Part of a small language model's weights.
Size: 15 layers, width 256, 4 heads of 64, MLP 1024 tanh GELU, vocabulary 1012, 12.3M parameters.
Architecture: LayerNorm before each block, rotary positions, untied embeddings.
Training: 541M tokens, 8477 steps.
MLP neurons of a small language model. Each row is named by its layer, matrix (up: input weights) and neuron, and shows model dimensions 80-175. Each number is 50 + 15 x the weight over its row's rms, rounded and kept within 0 to 99.
Before each neuron's rows, "fires after" lists the tokens most often just before its 100 highest values on Wikipedia text that the model never trained on.

fires after: ".", ").", "\"."
L6.up907:71 79 25 68 50 29 80 72 64 38 63 60 43 42 40 70 76 35 67 57 59 38 44 65 42 48 65 52 47 27 45 45 70 46 35 60 77 70 46 66 43 12 38 33 30 69 32 42 52 47 45 28 36 51 68 41 53 46 28 27 43 29 20 37 74 60 34 57 48 41 58 35 68 57 74 72 59 38 73 33 90 78 59 66 64 61 35 69 81 68 41 54 46 67 62 58

fires after: " s", "r", "t", "urn", "l"
L5.up498:69 53 37 63 59 46 40 56 65 98 99 49 70 70 52 51 64 47 41 42 54 51 43 59 57 27 76 45 37 76 64 49 46 60 70 75 57 67 33 35 30 37 63 38 48 41 37 65 43 34 75 61 69 51 50 29 54 39 42 23 61 55 22 46 55 65 44 50 61 70 67 26 49 19 51 60 43 43 40 36 49 39 62 46 70 32 41 80 72 59 37 66 58 66 54 26

fires after: " c", "c", " C", "p", "le", " Co"
L3.up412:48 62 36 64 57 34 58 48 36 39 50 51 47 39 43 50 47 47 36 73 76 56 51 59 89 45 55 40 29 74 44 52 33 66 67 30 66 61 38 60 76 45 57 54 36 60 47 68 49 31 40 61 53 49 43 66 72 39 44 49 20 49 67 42 68 44 52 27 46 64 33 61 47 45 49 54 59 76 19 32 47 59 62 72 22 63 51 49 63 53 27 18 47 29 74 46

fires after: "b", " b", " B", "f"
L2.up458:73 19 46 64 74 75 60 75 58 69 45 76 12 45 44 59 54 53 27 51 70 41 80 39 42 61 24 63 37 42 58 35 73 32 54 55 51 39 36 45 50 51 68 25 66 53 58 33 12 81 40 60 53 46 58 61 39 32 52 54 56 44 51 68 48 47 46 43 08 53 70 40 48 69 50 37 40 62 51 46 53 50 63 37 35 49 65 45 63 26 40 48 58 52 46 32

fires after: " B", " b", " M", " G"
L2.up645:60 49 68 62 26 52 51 63 47 31 31 82 42 75 33 69 55 74 35 49 43 59 39 62 54 45 59 27 79 42 44 76 70 29 60 13 44 19 68 40 47 55 29 51 52 52 75 40 43 46 52 49 60 68 50 36 69 46 33 80 36 60 58 73 31 50 51 50 31 68 82 32 27 69 65 68 42 25 24 35 41 50 28 54 21 45 55 75 70 51 55 67 42 48 38 31

fires after: " St", "st", "al", " R", " r", " D"
L6.up771:35 58 56 57 33 37 76 56 58 37 38 80 75 84 63 45 32 55 15 62 44 42 49 58 41 67 51 63 44 31 60 53 50 62 51 50 67 51 58 30 55 63 20 31 67 36 28 58 58 54 40 75 61 34 39 39 66 54 33 62 54 52 79 50 54 34 71 49 32 59 57 64 68 66 54 33 42 36 49 32 74 52 42 72 28 74 50 36 39 49 43 60 30 70 73 44

fires after: " B", " g", " t", " V", " W", " b"
L2.up493:40 47 56 20 57 61 39 78 51 34 52 62 33 34 21 55 53 60 64 56 53 63 73 60 55 56 66 26 23 52 91 43 61 34 57 65 38 22 46 55 55 76 44 32 46 68 30 65 48 66 35 75 71 41 40 62 39 58 43 70 61 73 38 54 42 38 65 33 35 37 36 50 21 52 54 52 58 61 70 52 57 79 37 56 40 88 36 55 62 47 43 60 52 20 63 36

fires after: ".", " |", ",", ";", ")"
L2.up974:69 68 39 54 41 33 73 49 72 73 75 25 47 56 14 47 66 27 59 77 52 52 47 48 60 51 64 51 67 51 41 73 58 40 51 73 49 60 48 37 48 25 72 34 53 41 83 39 45 49 58 58 39 51 49 57 68 39 62 27 27 53 49 40 60 45 40 54 25 35 33 51 53 57 47 57 40 64 71 35 47 69 47 28 38 50 57 81 29 53 28 28 56 24 72 72

fires after: " ", "l", "r", " al", "orn", "arl"
L3.up861:29 81 49 45 65 48 53 60 78 89 72 40 53 40 53 38 63 68 64 75 72 53 23 56 55 03 52 77 35 56 34 45 48 53 47 44 12 49 54 32 50 48 56 54 42 40 30 54 62 53 26 54 55 62 60 49 57 36 46 37 61 57 43 77 56 45 39 44 65 52 48 09 49 41 69 86 38 50 45 64 38 60 47 30 47 52 44 69 47 50 43 72 67 51 35 50

fires after: " m", " M", "l", "r", " D", "d"
L7.up185:34 43 59 72 57 42 71 69 45 88 69 31 52 65 49 59 63 72 53 33 32 32 63 34 45 07 72 70 44 67 50 17 59 64 36 49 47 44 64 60 37 46 39 55 13 31 30 43 57 62 63 61 65 39 64 45 62 32 62 33 52 74 68 67 64 33 71 40 44 46 40 39 42 74 54 42 31 57 61 28 50 48 66 71 69 53 73 62 78 59 61 72 56 41 54 68

fires after: " c", " C", ")", " B", "C", " G"
L5.up445:61 57 76 54 37 52 52 40 41 36 38 57 59 57 54 49 62 74 54 45 33 35 18 94 68 60 61 69 50 48 59 47 37 50 77 53 32 57 44 42 53 28 51 66 32 18 47 31 48 56 50 50 65 21 59 66 64 62 73 35 42 46 61 61 27 49 58 43 41 66 54 28 34 43 38 56 46 70 47 23 26 63 61 38 71 46 47 50 61 22 46 52 33 63 35 46

fires after: " re", " O", " e", " g", " ", " f"
L7.up88:43 69 34 42 47 58 15 49 83 42 42 64 34 57 37 46 34 41 53 42 72 42 51 88 48 62 50 47 72 36 59 12 42 23 53 66 52 11 24 39 50 47 48 37 52 69 59 40 43 58 37 61 61 49 49 65 37 47 52 39 65 20 37 71 47 79 49 59 24 49 48 86 35 35 60 49 45 36 59 34 56 60 64 55 75 71 40 49 63 64 16 43 36 24 45 30

fires after: " s", "us", "rans", " S", "oc", "ec"
L5.up145:24 34 27 39 60 43 42 67 59 62 73 40 38 47 31 26 37 44 81 46 68 28 77 33 63 63 39 39 78 58 48 63 58 40 41 52 54 58 71 39 58 40 53 66 58 61 51 61 33 52 28 45 49 44 31 62 66 39 40 46 64 62 30 16 49 61 71 56 15 49 23 56 35 47 35 62 78 54 43 47 66 69 69 69 46 70 25 63 46 72 62 27 55 23 52 47

fires after: " J", " G", " I", " A", " g", " a"
L3.up183:34 59 75 39 64 58 85 53 73 39 47 45 36 46 62 39 62 65 41 45 54 40 49 35 53 37 57 43 43 50 36 33 73 44 35 41 69 33 49 34 46 71 36 56 32 86 46 73 49 62 41 45 22 36 62 57 56 71 62 53 53 63 43 37 44 43 62 40 23 44 62 51 71 47 65 24 68 53 64 38 48 45 46 46 39 32 64 39 65 52 51 50 41 42 37 38

fires after: " h", " pre", " be", " t", "ur", "re"
L3.up445:62 52 52 41 28 50 45 48 24 46 65 33 34 37 27 26 30 43 56 61 36 66 71 59 67 32 43 53 40 41 37 48 40 32 43 68 43 79 28 63 75 56 48 41 58 53 40 32 54 59 52 44 63 66 48 33 43 67 45 41 27 44 72 62 32 50 56 49 43 41 31 49 31 15 67 40 66 61 57 23 76 49 62 64 51 45 69 37 44 49 63 22 41 18 35 73

fires after: " ", "av", "it", "iv", "ic", "on"
L5.up257:42 75 52 59 37 47 65 49 19 51 58 83 54 33 38 39 57 59 37 78 64 34 51 31 44 38 47 48 24 63 63 53 66 24 40 67 52 63 46 46 25 39 61 33 39 68 88 60 64 50 52 35 38 66 51 29 58 37 60 55 43 55 44 46 60 43 38 53 43 68 48 65 64 60 45 47 52 59 67 53 24 47 51 63 52 44 84 33 47 50 62 45 68 36 49 49

fires after: ".", "\n\n", "-", " |", ":", " N"
L11.up494:39 38 70 60 56 47 23 46 77 76 40 69 39 52 67 32 56 59 61 52 44 53 70 37 87 38 39 29 41 45 65 69 70 44 19 52 47 82 36 53 73 45 58 61 31 47 16 74 28 65 41 52 43 51 36 45 35 48 70 20 50 35 63 46 72 50 45 52 55 54 30 31 55 42 59 29 77 45 45 72 50 66 50 55 38 50 49 19 47 51 52 58 48 71 60 37

fires after: " H", " h", " C", " c", " R", "ro"
L2.up635:46 41 49 22 34 78 22 30 49 58 39 32 54 40 69 71 73 79 77 59 72 53 39 38 81 70 35 12 77 60 61 52 45 56 65 47 70 11 16 49 68 64 62 48 45 53 61 38 69 60 69 36 54 69 74 34 76 41 74 59 35 42 66 45 55 56 64 47 56 34 68 56 30 45 30 45 29 52 33 30 37 55 22 53 59 46 49 50 51 41 68 43 52 67 64 58

fires after: "ar", "′", "om", "ric", "r", "4"
L5.up926:41 48 59 29 56 52 54 57 73 40 48 43 37 56 54 47 62 57 53 41 51 66 51 76 38 40 53 59 54 71 11 68 30 34 40 53 51 44 55 29 63 44 48 53 40 41 42 48 17 34 65 52 73 39 33 54 70 37 58 90 50 52 40 68 57 53 69 36 15 43 58 63 36 39 51 41 62 23 47 58 55 47 64 64 67 33 50 37 40 82 56 52 47 64 30 51

fires after: " G", " J", " v", " H", " D", " Y"
L2.up978:00 52 52 50 56 68 78 52 51 84 41 40 61 46 40 39 78 64 53 62 60 58 21 41 40 33 73 30 23 29 41 38 46 56 34 55 41 53 29 43 52 92 34 58 30 61 60 66 61 72 48 35 49 67 42 58 42 44 55 55 62 45 72 25 53 44 34 32 64 66 59 27 50 48 69 42 53 25 59 58 38 72 56 12 34 63 63 54 44 29 54 39 53 38 43 64

fires after: " B", "t", "b", " U", " b"
L2.up51:43 08 34 42 55 55 17 43 52 43 48 60 31 81 59 47 48 50 27 20 77 47 48 63 57 44 47 59 55 23 83 41 56 56 52 65 56 66 50 37 74 56 35 28 36 46 53 55 43 58 56 49 40 23 63 68 55 66 44 56 51 20 56 49 43 59 43 61 57 81 65 68 41 41 78 39 13 69 59 51 57 29 39 58 47 48 44 61 49 61 68 54 40 61 47 24

fires after: " the", " m", "x", " s"
L5.up173:51 77 37 47 37 47 70 87 56 70 56 55 31 59 31 47 47 65 66 38 31 44 38 74 41 18 78 47 76 33 39 55 54 71 47 68 45 74 63 73 44 46 51 58 70 52 43 49 43 52 48 64 53 20 61 54 37 52 36 45 50 50 36 41 42 81 62 25 40 37 54 36 50 43 42 72 36 63 56 76 58 45 50 46 61 48 36 43 51 57 22 43 86 35 47 43

fires after: "t", "ab", " Th", ".", " e"
L5.up400:58 50 89 55 60 57 23 48 39 36 50 36 64 42 66 16 42 49 66 72 45 53 51 62 47 64 56 45 56 17 60 57 41 65 63 75 56 46 50 45 60 59 70 83 48 41 68 42 36 58 90 35 54 43 33 45 31 56 53 76 52 57 40 52 65 54 71 50 23 61 54 21 42 31 51 16 42 38 54 77 67 60 49 51 56 52 49 56 73 45 28 92 42 28 32 38

fires after: " t", " T", " st", " s", " l", " S"
L3.up206:51 55 27 40 33 49 45 59 57 47 47 49 42 51 51 47 49 31 52 53 36 46 78 47 59 57 41 56 52 57 52 35 79 34 35 54 60 18 61 38 60 27 50 67 56 39 24 53 59 55 39 63 31 68 51 32 59 66 71 23 44 72 41 04 53 47 46 62 30 42 40 48 34 50 54 50 63 57 73 42 40 67 81 80 32 36 23 49 63 85 36 70 50 69 56 56

fires after: " R", " C", " c", " ch", " j", "H"
L7.up879:68 53 51 59 23 55 57 49 86 54 58 46 53 61 39 70 47 79 53 32 50 61 64 39 78 50 71 34 74 43 77 41 49 57 20 50 59 21 50 40 64 48 24 43 66 59 35 23 56 58 68 57 62 45 41 55 69 59 45 59 20 56 53 43 59 58 55 32 29 52 61 53 74 42 48 51 32 78 54 53 34 69 34 49 42 51 47 50 65 64 66 61 51 56 54 54

fires after: " b", " S", " s", "b", "C"
L2.up71:61 32 40 38 56 68 42 79 56 44 77 66 26 64 18 40 36 45 41 45 40 47 52 28 65 60 63 25 49 42 57 43 56 60 40 62 42 53 56 45 62 52 36 37 50 57 80 53 58 77 32 58 18 54 56 24 40 58 64 57 93 67 49 31 64 68 27 74 17 63 57 64 48 52 42 62 26 61 37 31 62 49 57 35 51 62 54 51 57 62 34 33 28 66 44 49

fires after: " b", "g", " B", "it", "on"
L5.up627:58 52 59 37 54 54 70 41 64 26 43 51 39 62 99 64 46 57 15 38 28 72 61 42 41 72 54 38 53 58 44 72 78 40 36 50 57 48 46 56 56 49 37 59 64 67 67 07 42 61 43 40 54 28 40 52 34 51 60 54 79 22 62 71 31 29 61 52 26 66 53 44 43 43 64 58 48 32 15 56 39 82 30 53 31 44 38 46 35 62 86 66 28 42 26 48

fires after: " ", "$"
L11.up347:62 51 46 52 43 44 48 14 22 58 77 72 57 58 58 45 75 64 54 66 55 47 85 31 43 32 51 68 49 50 59 35 59 48 35 49 57 40 62 45 74 47 95 36 37 78 78 41 57 52 59 33 62 15 35 45 61 53 50 19 41 59 78 70 44 36 38 25 20 58 57 44 48 54 44 43 67 28 68 50 56 50 66 43 43 46 59 57 52 28 62 60 63 43 37 58

fires after: "om", "s", "on", "her", "er", "it"
L3.up38:65 29 45 42 50 37 44 58 21 16 38 67 35 49 64 44 46 74 45 38 45 48 49 42 22 74 64 49 56 54 34 70 61 69 26 49 32 37 54 47 53 43 54 46 41 57 55 39 30 41 36 43 70 44 68 60 38 44 54 51 64 70 69 69 43 65 39 52 59 49 46 60 51 50 39 68 62 38 90 45 25 58 45 59 52 84 47 58 41 42 86 47 21 60 47 46

fires after: "ar", " Ar", " B", "c", "ff", "om"
L3.up965:39 38 61 56 56 35 54 55 48 66 40 55 26 61 30 28 55 28 42 52 51 69 74 61 41 52 38 42 46 59 51 51 42 40 41 49 35 22 76 61 74 60 64 51 25 31 46 75 42 42 35 87 59 56 50 49 68 29 41 68 60 39 47 52 34 31 52 59 31 52 52 65 52 74 45 60 58 04 47 30 51 48 59 50 57 65 54 54 43 65 80 49 42 72 73 39

fires after: " g", "c", "qu", "g", " is", " up"
L2.up713:51 78 39 37 56 45 42 33 76 64 57 78 54 66 05 44 66 48 57 76 29 58 76 40 66 43 68 55 37 32 62 68 50 63 69 76 57 54 54 36 76 33 68 56 52 60 45 64 56 46 56 46 77 54 33 38 81 33 63 45 60 34 55 16 46 42 43 62 62 72 68 40 55 65 37 28 25 47 67 48 30 63 69 63 23 58 39 73 78 54 61 33 52 39 42 56

fires after: "ot", "t", " c", " to", " b", " an"
L3.up809:55 32 41 15 45 68 37 59 47 53 44 58 59 57 35 16 65 28 27 56 50 65 31 45 60 54 28 32 57 38 57 53 46 54 61 42 48 77 39 32 65 14 55 64 53 56 44 41 59 51 77 58 74 88 51 57 68 61 48 27 70 78 44 73 56 25 77 48 47 55 49 62 78 24 56 34 67 52 38 60 55 46 43 75 59 60 71 39 60 63 32 61 44 71 23 53

fires after: " te", "b", " b", " ac", " p"
L3.up68:78 36 47 39 49 82 43 49 65 63 69 74 35 55 49 40 33 81 50 57 56 72 60 52 43 54 38 60 73 28 79 45 45 48 65 55 60 47 63 33 80 26 25 42 46 48 78 53 54 80 53 27 68 52 66 37 46 36 52 68 54 56 52 84 40 59 63 42 42 66 57 55 45 65 57 45 42 58 45 61 47 68 60 52 41 27 71 52 22 45 42 39 15 62 28 56

fires after: ".", "hen", "h", "-", "e", "t"
L7.up876:54 47 64 26 58 72 50 49 45 54 49 34 63 45 49 60 84 55 44 84 57 51 65 63 39 63 35 44 54 51 28 65 47 34 36 79 62 56 76 40 38 61 61 59 35 56 48 36 36 49 41 43 56 31 37 55 35 46 47 43 42 38 34 38 65 41 23 37 57 50 47 38 23 47 58 25 37 43 26 42 51 53 45 30 71 66 67 48 67 51 25 66 41 41 49 63

fires after: ";", "-", " |", " T", " were", ","
L12.up248:35 45 48 42 50 44 59 64 32 61 66 52 71 47 42 78 48 50 37 46 25 64 53 58 36 51 66 55 56 37 41 64 37 45 27 74 14 43 66 67 33 52 50 67 29 63 54 60 17 79 45 67 51 38 60 72 32 56 65 36 59 68 43 54 73 39 74 52 58 31 45 73 68 47 52 38 81 58 55 32 75 57 44 71 31 59 41 44 60 54 56 77 45 24 79 57

fires after: " |", "-", " and", "A", ","
L12.up809:53 41 61 80 36 52 31 65 64 74 50 47 47 57 90 33 50 45 51 81 64 52 37 59 47 47 56 61 59 66 26 25 78 57 47 56 42 56 52 63 45 67 47 73 49 12 31 59 27 49 36 60 63 60 40 45 40 20 29 54 37 52 68 69 45 48 74 62 47 26 29 41 69 59 49 44 77 24 61 84 31 46 56 57 51 76 48 21 66 84 50 42 43 37 77 65

fires after: " s", " S", " H", " P", " B", "v"
L6.up596:73 81 66 39 41 37 37 45 47 54 67 75 71 53 60 36 31 43 38 31 58 62 64 62 61 56 53 51 64 57 65 47 57 45 37 74 59 44 65 45 68 29 58 26 79 44 51 53 32 57 48 33 57 49 64 58 57 52 50 51 77 48 64 38 49 69 43 54 55 79 57 36 38 51 48 49 26 64 36 46 47 74 40 56 62 56 27 24 48 52 11 34 47 42 29 42

fires after: " B", " d", " D", " g", " P", " "
L2.up303:36 53 80 56 71 45 35 62 28 38 60 40 68 69 34 59 58 76 30 57 54 63 69 84 44 49 58 54 64 27 42 39 78 81 45 21 50 30 44 52 60 58 41 43 75 28 58 33 58 60 44 52 55 18 14 57 31 41 44 59 49 43 55 51 27 51 55 58 50 52 80 37 53 56 34 56 61 61 59 48 70 74 30 34 50 77 65 47 55 51 65 41 50 23 45 34

fires after: " U", "ap", "el", "un", " S", " s"
L5.up607:41 44 72 57 62 45 42 63 41 44 53 76 38 49 34 53 31 53 76 62 75 46 54 35 51 54 29 46 57 52 61 40 64 71 16 33 36 42 27 58 44 61 61 51 40 67 51 73 48 61 45 46 70 58 47 24 57 76 24 17 35 51 35 60 48 58 54 51 54 63 34 60 24 54 54 49 54 49 78 58 53 63 60 54 51 43 30 72 48 64 53 59 39 00 55 47

fires after: " w", " serv", " att", " j", " W", " C"
L3.up239:65 52 53 40 58 52 38 28 38 73 31 48 19 59 61 58 32 34 50 55 47 68 15 53 52 34 62 32 84 56 35 47 53 41 59 44 72 46 61 52 62 38 37 42 40 66 44 48 54 45 75 06 53 86 52 31 42 08 41 55 60 40 54 58 61 59 69 55 56 91 62 35 59 32 58 72 25 59 68 32 51 43 42 64 55 33 58 29 63 70 57 22 31 80 77 27

fires after: " C", "e", " c", "l", "c", " j"
L7.up931:46 32 56 58 46 58 64 30 53 19 61 41 68 37 32 33 40 50 54 47 71 36 61 61 78 48 74 35 52 57 44 52 52 40 63 59 54 87 54 45 60 00 33 50 43 67 34 65 21 64 48 48 58 45 55 68 68 62 74 39 45 61 46 32 41 63 47 42 44 43 46 44 31 49 45 36 44 54 22 28 43 43 60 44 39 50 58 36 81 47 38 54 68 50 62 27

fires after: " C", " to", "f", "t", "C", " T"
L3.up248:67 34 61 20 39 31 50 37 74 38 57 53 47 71 57 53 66 71 42 86 73 31 46 28 70 50 24 34 82 47 91 45 59 57 40 46 68 73 30 43 65 26 58 43 54 67 95 32 49 54 34 50 51 57 62 68 70 41 42 64 52 62 50 69 29 28 26 40 35 37 22 38 51 54 59 47 66 55 44 59 35 24 63 54 51 40 46 48 45 75 10 46 60 55 38 53

fires after: " ", ".", " |", " of", "ber", "$"
L12.up767:41 60 31 66 58 40 66 44 46 75 55 37 38 59 33 57 67 38 48 48 55 45 39 41 44 38 46 71 41 71 45 50 41 43 29 71 38 27 48 39 63 24 80 72 61 57 31 54 52 61 69 32 55 39 26 23 60 46 40 50 85 35 56 38 47 68 25 46 31 24 65 36 56 71 47 34 57 36 59 46 74 54 50 53 42 46 35 41 52 29 61 44 39 56 56 76

fires after: " ch", " r", " Ch", " l", " R"
L5.up136:53 45 55 59 44 37 26 49 63 69 41 53 72 62 61 57 17 70 44 50 35 44 69 42 65 53 55 51 59 28 31 50 71 45 69 53 86 72 61 29 36 93 64 55 46 47 44 60 54 35 46 73 43 82 58 41 64 57 16 47 49 53 55 49 59 35 51 45 51 58 50 72 55 41 72 53 68 33 55 48 28 54 47 54 42 60 42 38 62 72 56 70 48 57 62 19

fires after: " t", " l", " for", " W", " w", "os"
L2.up830:79 55 46 62 51 47 42 33 52 46 56 52 49 68 63 53 48 40 61 59 58 29 20 85 37 62 53 55 88 42 61 48 77 50 62 36 68 50 75 59 73 49 69 72 70 52 68 58 62 51 65 38 37 63 45 68 51 61 39 43 19 28 62 41 37 42 62 60 37 40 58 10 43 53 47 50 34 48 81 41 43 56 78 47 41 47 53 33 55 67 64 48 44 61 72 36

fires after: "ver", " H", " I", " The", " the", " s"
L2.up154:38 58 66 52 58 29 63 44 13 41 35 57 62 35 65 66 66 58 55 45 43 57 17 43 70 52 36 40 56 34 26 69 42 63 34 56 78 42 42 75 58 49 47 68 83 36 67 57 73 38 62 51 55 55 65 63 51 56 59 49 50 56 47 52 41 49 52 35 56 56 79 58 25 45 58 51 24 49 49 58 66 56 42 60 49 40 73 57 36 48 31 57 82 75 50 71

fires after: " B", "b", " b", "ac", " L", " P"
L2.up965:35 53 61 34 46 47 49 36 36 41 59 86 60 64 48 50 48 52 42 37 75 75 50 58 28 70 65 45 48 42 38 60 73 60 72 53 16 54 60 36 49 72 36 50 45 60 59 24 35 55 37 39 62 37 47 56 54 52 42 87 76 44 74 51 18 50 69 70 50 74 39 35 43 53 38 40 22 65 30 57 61 55 36 50 49 46 43 18 79 71 44 36 51 55 49 38

fires after: " to", " T", " out", " |", "-", " n"
L3.up985:37 65 40 18 71 40 29 71 48 56 51 82 49 37 64 59 42 51 48 48 53 49 74 71 50 38 38 35 27 47 27 50 74 52 34 64 29 37 68 40 48 56 39 43 31 37 63 46 27 63 61 65 46 58 64 75 23 59 59 36 48 58 37 12 74 34 42 55 60 48 28 59 40 82 58 84 49 28 56 72 71 32 62 64 36 75 25 31 42 37 59 70 37 77 39 40

fires after: "c", "m", "g", "1", "0", "re"
L8.up855:40 44 34 63 54 49 50 32 65 39 59 36 53 45 59 59 67 44 47 61 49 77 71 35 53 20 66 35 38 47 49 39 64 81 56 81 21 65 56 47 55 55 43 31 56 41 70 38 57 60 75 37 71 34 30 52 61 36 44 45 58 63 57 38 26 54 34 40 64 25 46 44 42 62 73 58 28 30 33 29 49 49 68 79 32 59 48 63 42 65 38 42 49 53 69 65

fires after: "v", "l", " B", " P", " g", " G"
L5.up397:57 49 74 84 45 60 47 75 52 54 44 40 28 53 51 56 82 59 54 39 57 38 32 49 33 32 63 52 21 27 61 79 47 49 72 65 37 72 68 33 66 48 43 44 68 66 57 30 62 42 47 62 53 53 54 60 39 77 27 61 00 34 45 34 49 61 16 53 45 50 62 59 49 33 68 27 51 60 42 55 35 44 52 58 61 65 78 48 64 43 49 31 68 17 37 36

fires after: "am", "t", " T", " t", "ap", "h"
L7.up76:36 59 37 39 61 42 52 25 61 50 62 53 49 71 62 67 48 49 33 57 39 67 54 59 48 39 32 44 60 43 53 60 57 44 62 57 60 59 57 25 37 69 56 48 81 31 53 31 44 41 40 35 58 66 50 48 66 43 35 71 44 51 50 64 39 33 41 75 45 31 32 43 53 42 16 55 76 58 51 66 14 36 46 04 62 40 55 35 57 68 53 64 38 60 43 56

fires after: " h", " H", " R", " I", " P", " p"
L2.up778:35 26 73 46 51 80 56 38 74 77 28 45 56 56 27 62 77 26 62 58 79 54 51 53 65 74 84 30 56 62 55 46 27 58 44 55 62 35 29 58 39 54 47 58 71 60 40 45 47 41 66 61 66 84 78 31 59 60 57 77 27 47 59 54 61 31 51 56 62 39 60 31 43 66 54 17 46 47 68 37 08 45 37 42 39 72 27 42 33 19 35 24 50 38 47 73

fires after: " G", " g", " c", " C", "C", "ind"
L2.up191:84 70 47 39 52 63 41 59 55 43 41 42 56 42 22 48 50 60 16 87 47 61 56 42 45 39 25 40 65 32 67 47 68 53 52 34 52 51 60 45 85 58 49 41 38 15 74 31 51 55 59 51 57 68 59 39 78 33 60 41 22 35 56 28 39 65 29 44 39 50 39 34 68 34 37 28 57 56 35 50 66 34 56 72 51 73 64 56 59 59 31 30 44 39 43 16

fires after: " s", " the", " b", " e", " The"
L6.up330:69 64 65 56 45 35 45 49 69 42 47 23 60 33 45 41 66 39 41 39 34 58 31 26 28 45 45 40 69 35 24 48 33 82 49 77 37 58 34 66 37 64 35 38 52 36 57 34 49 46 49 60 54 41 39 83 37 40 36 46 41 64 42 49 28 58 60 11 54 19 79 42 28 52 55 41 38 34 30 56 56 64 49 75 32 58 41 37 72 78 27 73 66 55 49 59

fires after: " f", "oin", "x", " of", "t", "p"
L5.up167:47 45 58 40 44 56 49 21 67 61 42 56 56 46 43 51 63 01 38 35 34 59 63 59 59 56 26 43 75 76 66 46 33 57 47 75 61 68 65 46 45 43 55 60 37 29 71 49 49 53 51 49 33 22 79 71 39 19 71 41 58 73 37 44 47 61 55 35 45 39 44 64 55 41 46 32 50 59 63 54 42 64 69 42 52 82 49 35 42 25 25 44 48 18 24 71

fires after: " re", " te", " V", " W", "eb", " e"
L2.up453:36 49 47 47 57 58 37 67 90 63 57 48 35 35 45 45 25 62 58 52 29 41 62 56 39 48 38 42 39 44 81 21 60 15 62 52 53 45 22 61 64 78 71 05 27 48 58 45 61 36 39 21 63 30 66 73 49 69 39 68 48 40 55 52 52 38 30 41 38 54 60 40 61 38 57 54 69 54 74 45 46 45 60 61 52 35 39 54 48 45 34 38 46 53 48 42

fires after: " Th", "t", "oun", "p", "h"
L5.up822:46 49 83 26 45 24 40 56 47 30 27 42 47 60 50 54 39 47 39 48 52 50 29 70 70 42 77 48 51 46 41 26 53 93 85 52 63 49 60 52 87 45 62 63 61 43 71 62 59 35 60 46 13 36 44 41 38 75 54 45 15 48 29 41 70 41 56 31 34 47 51 33 49 48 39 52 77 53 57 46 43 58 44 48 75 44 79 67 54 62 61 84 42 57 63 64

fires after: " R", " d", " G", " A", " a", " n"
L3.up919:10 70 56 32 28 59 73 34 41 53 63 61 33 62 57 48 55 54 52 28 65 30 49 31 34 48 63 46 56 14 47 33 55 57 39 50 66 27 66 42 34 63 36 55 58 61 48 26 74 60 53 42 46 41 55 54 53 56 73 42 60 65 58 50 48 27 51 29 47 59 74 66 59 38 56 60 49 45 51 43 33 65 57 64 28 56 48 51 52 37 71 73 52 57 55 27

fires after: " ", " s", " r", " S", "S", " Pr"
L6.up955:57 80 68 72 56 50 59 37 27 44 56 71 70 62 31 28 50 34 63 45 36 39 56 34 71 45 55 49 51 43 44 51 35 68 45 45 58 33 75 39 78 28 68 48 44 47 57 50 40 59 78 25 48 64 47 64 49 76 34 63 34 64 31 25 59 59 59 16 39 45 66 56 37 53 79 56 63 25 61 58 42 67 46 50 27 52 57 71 37 30 64 71 35 44 55 39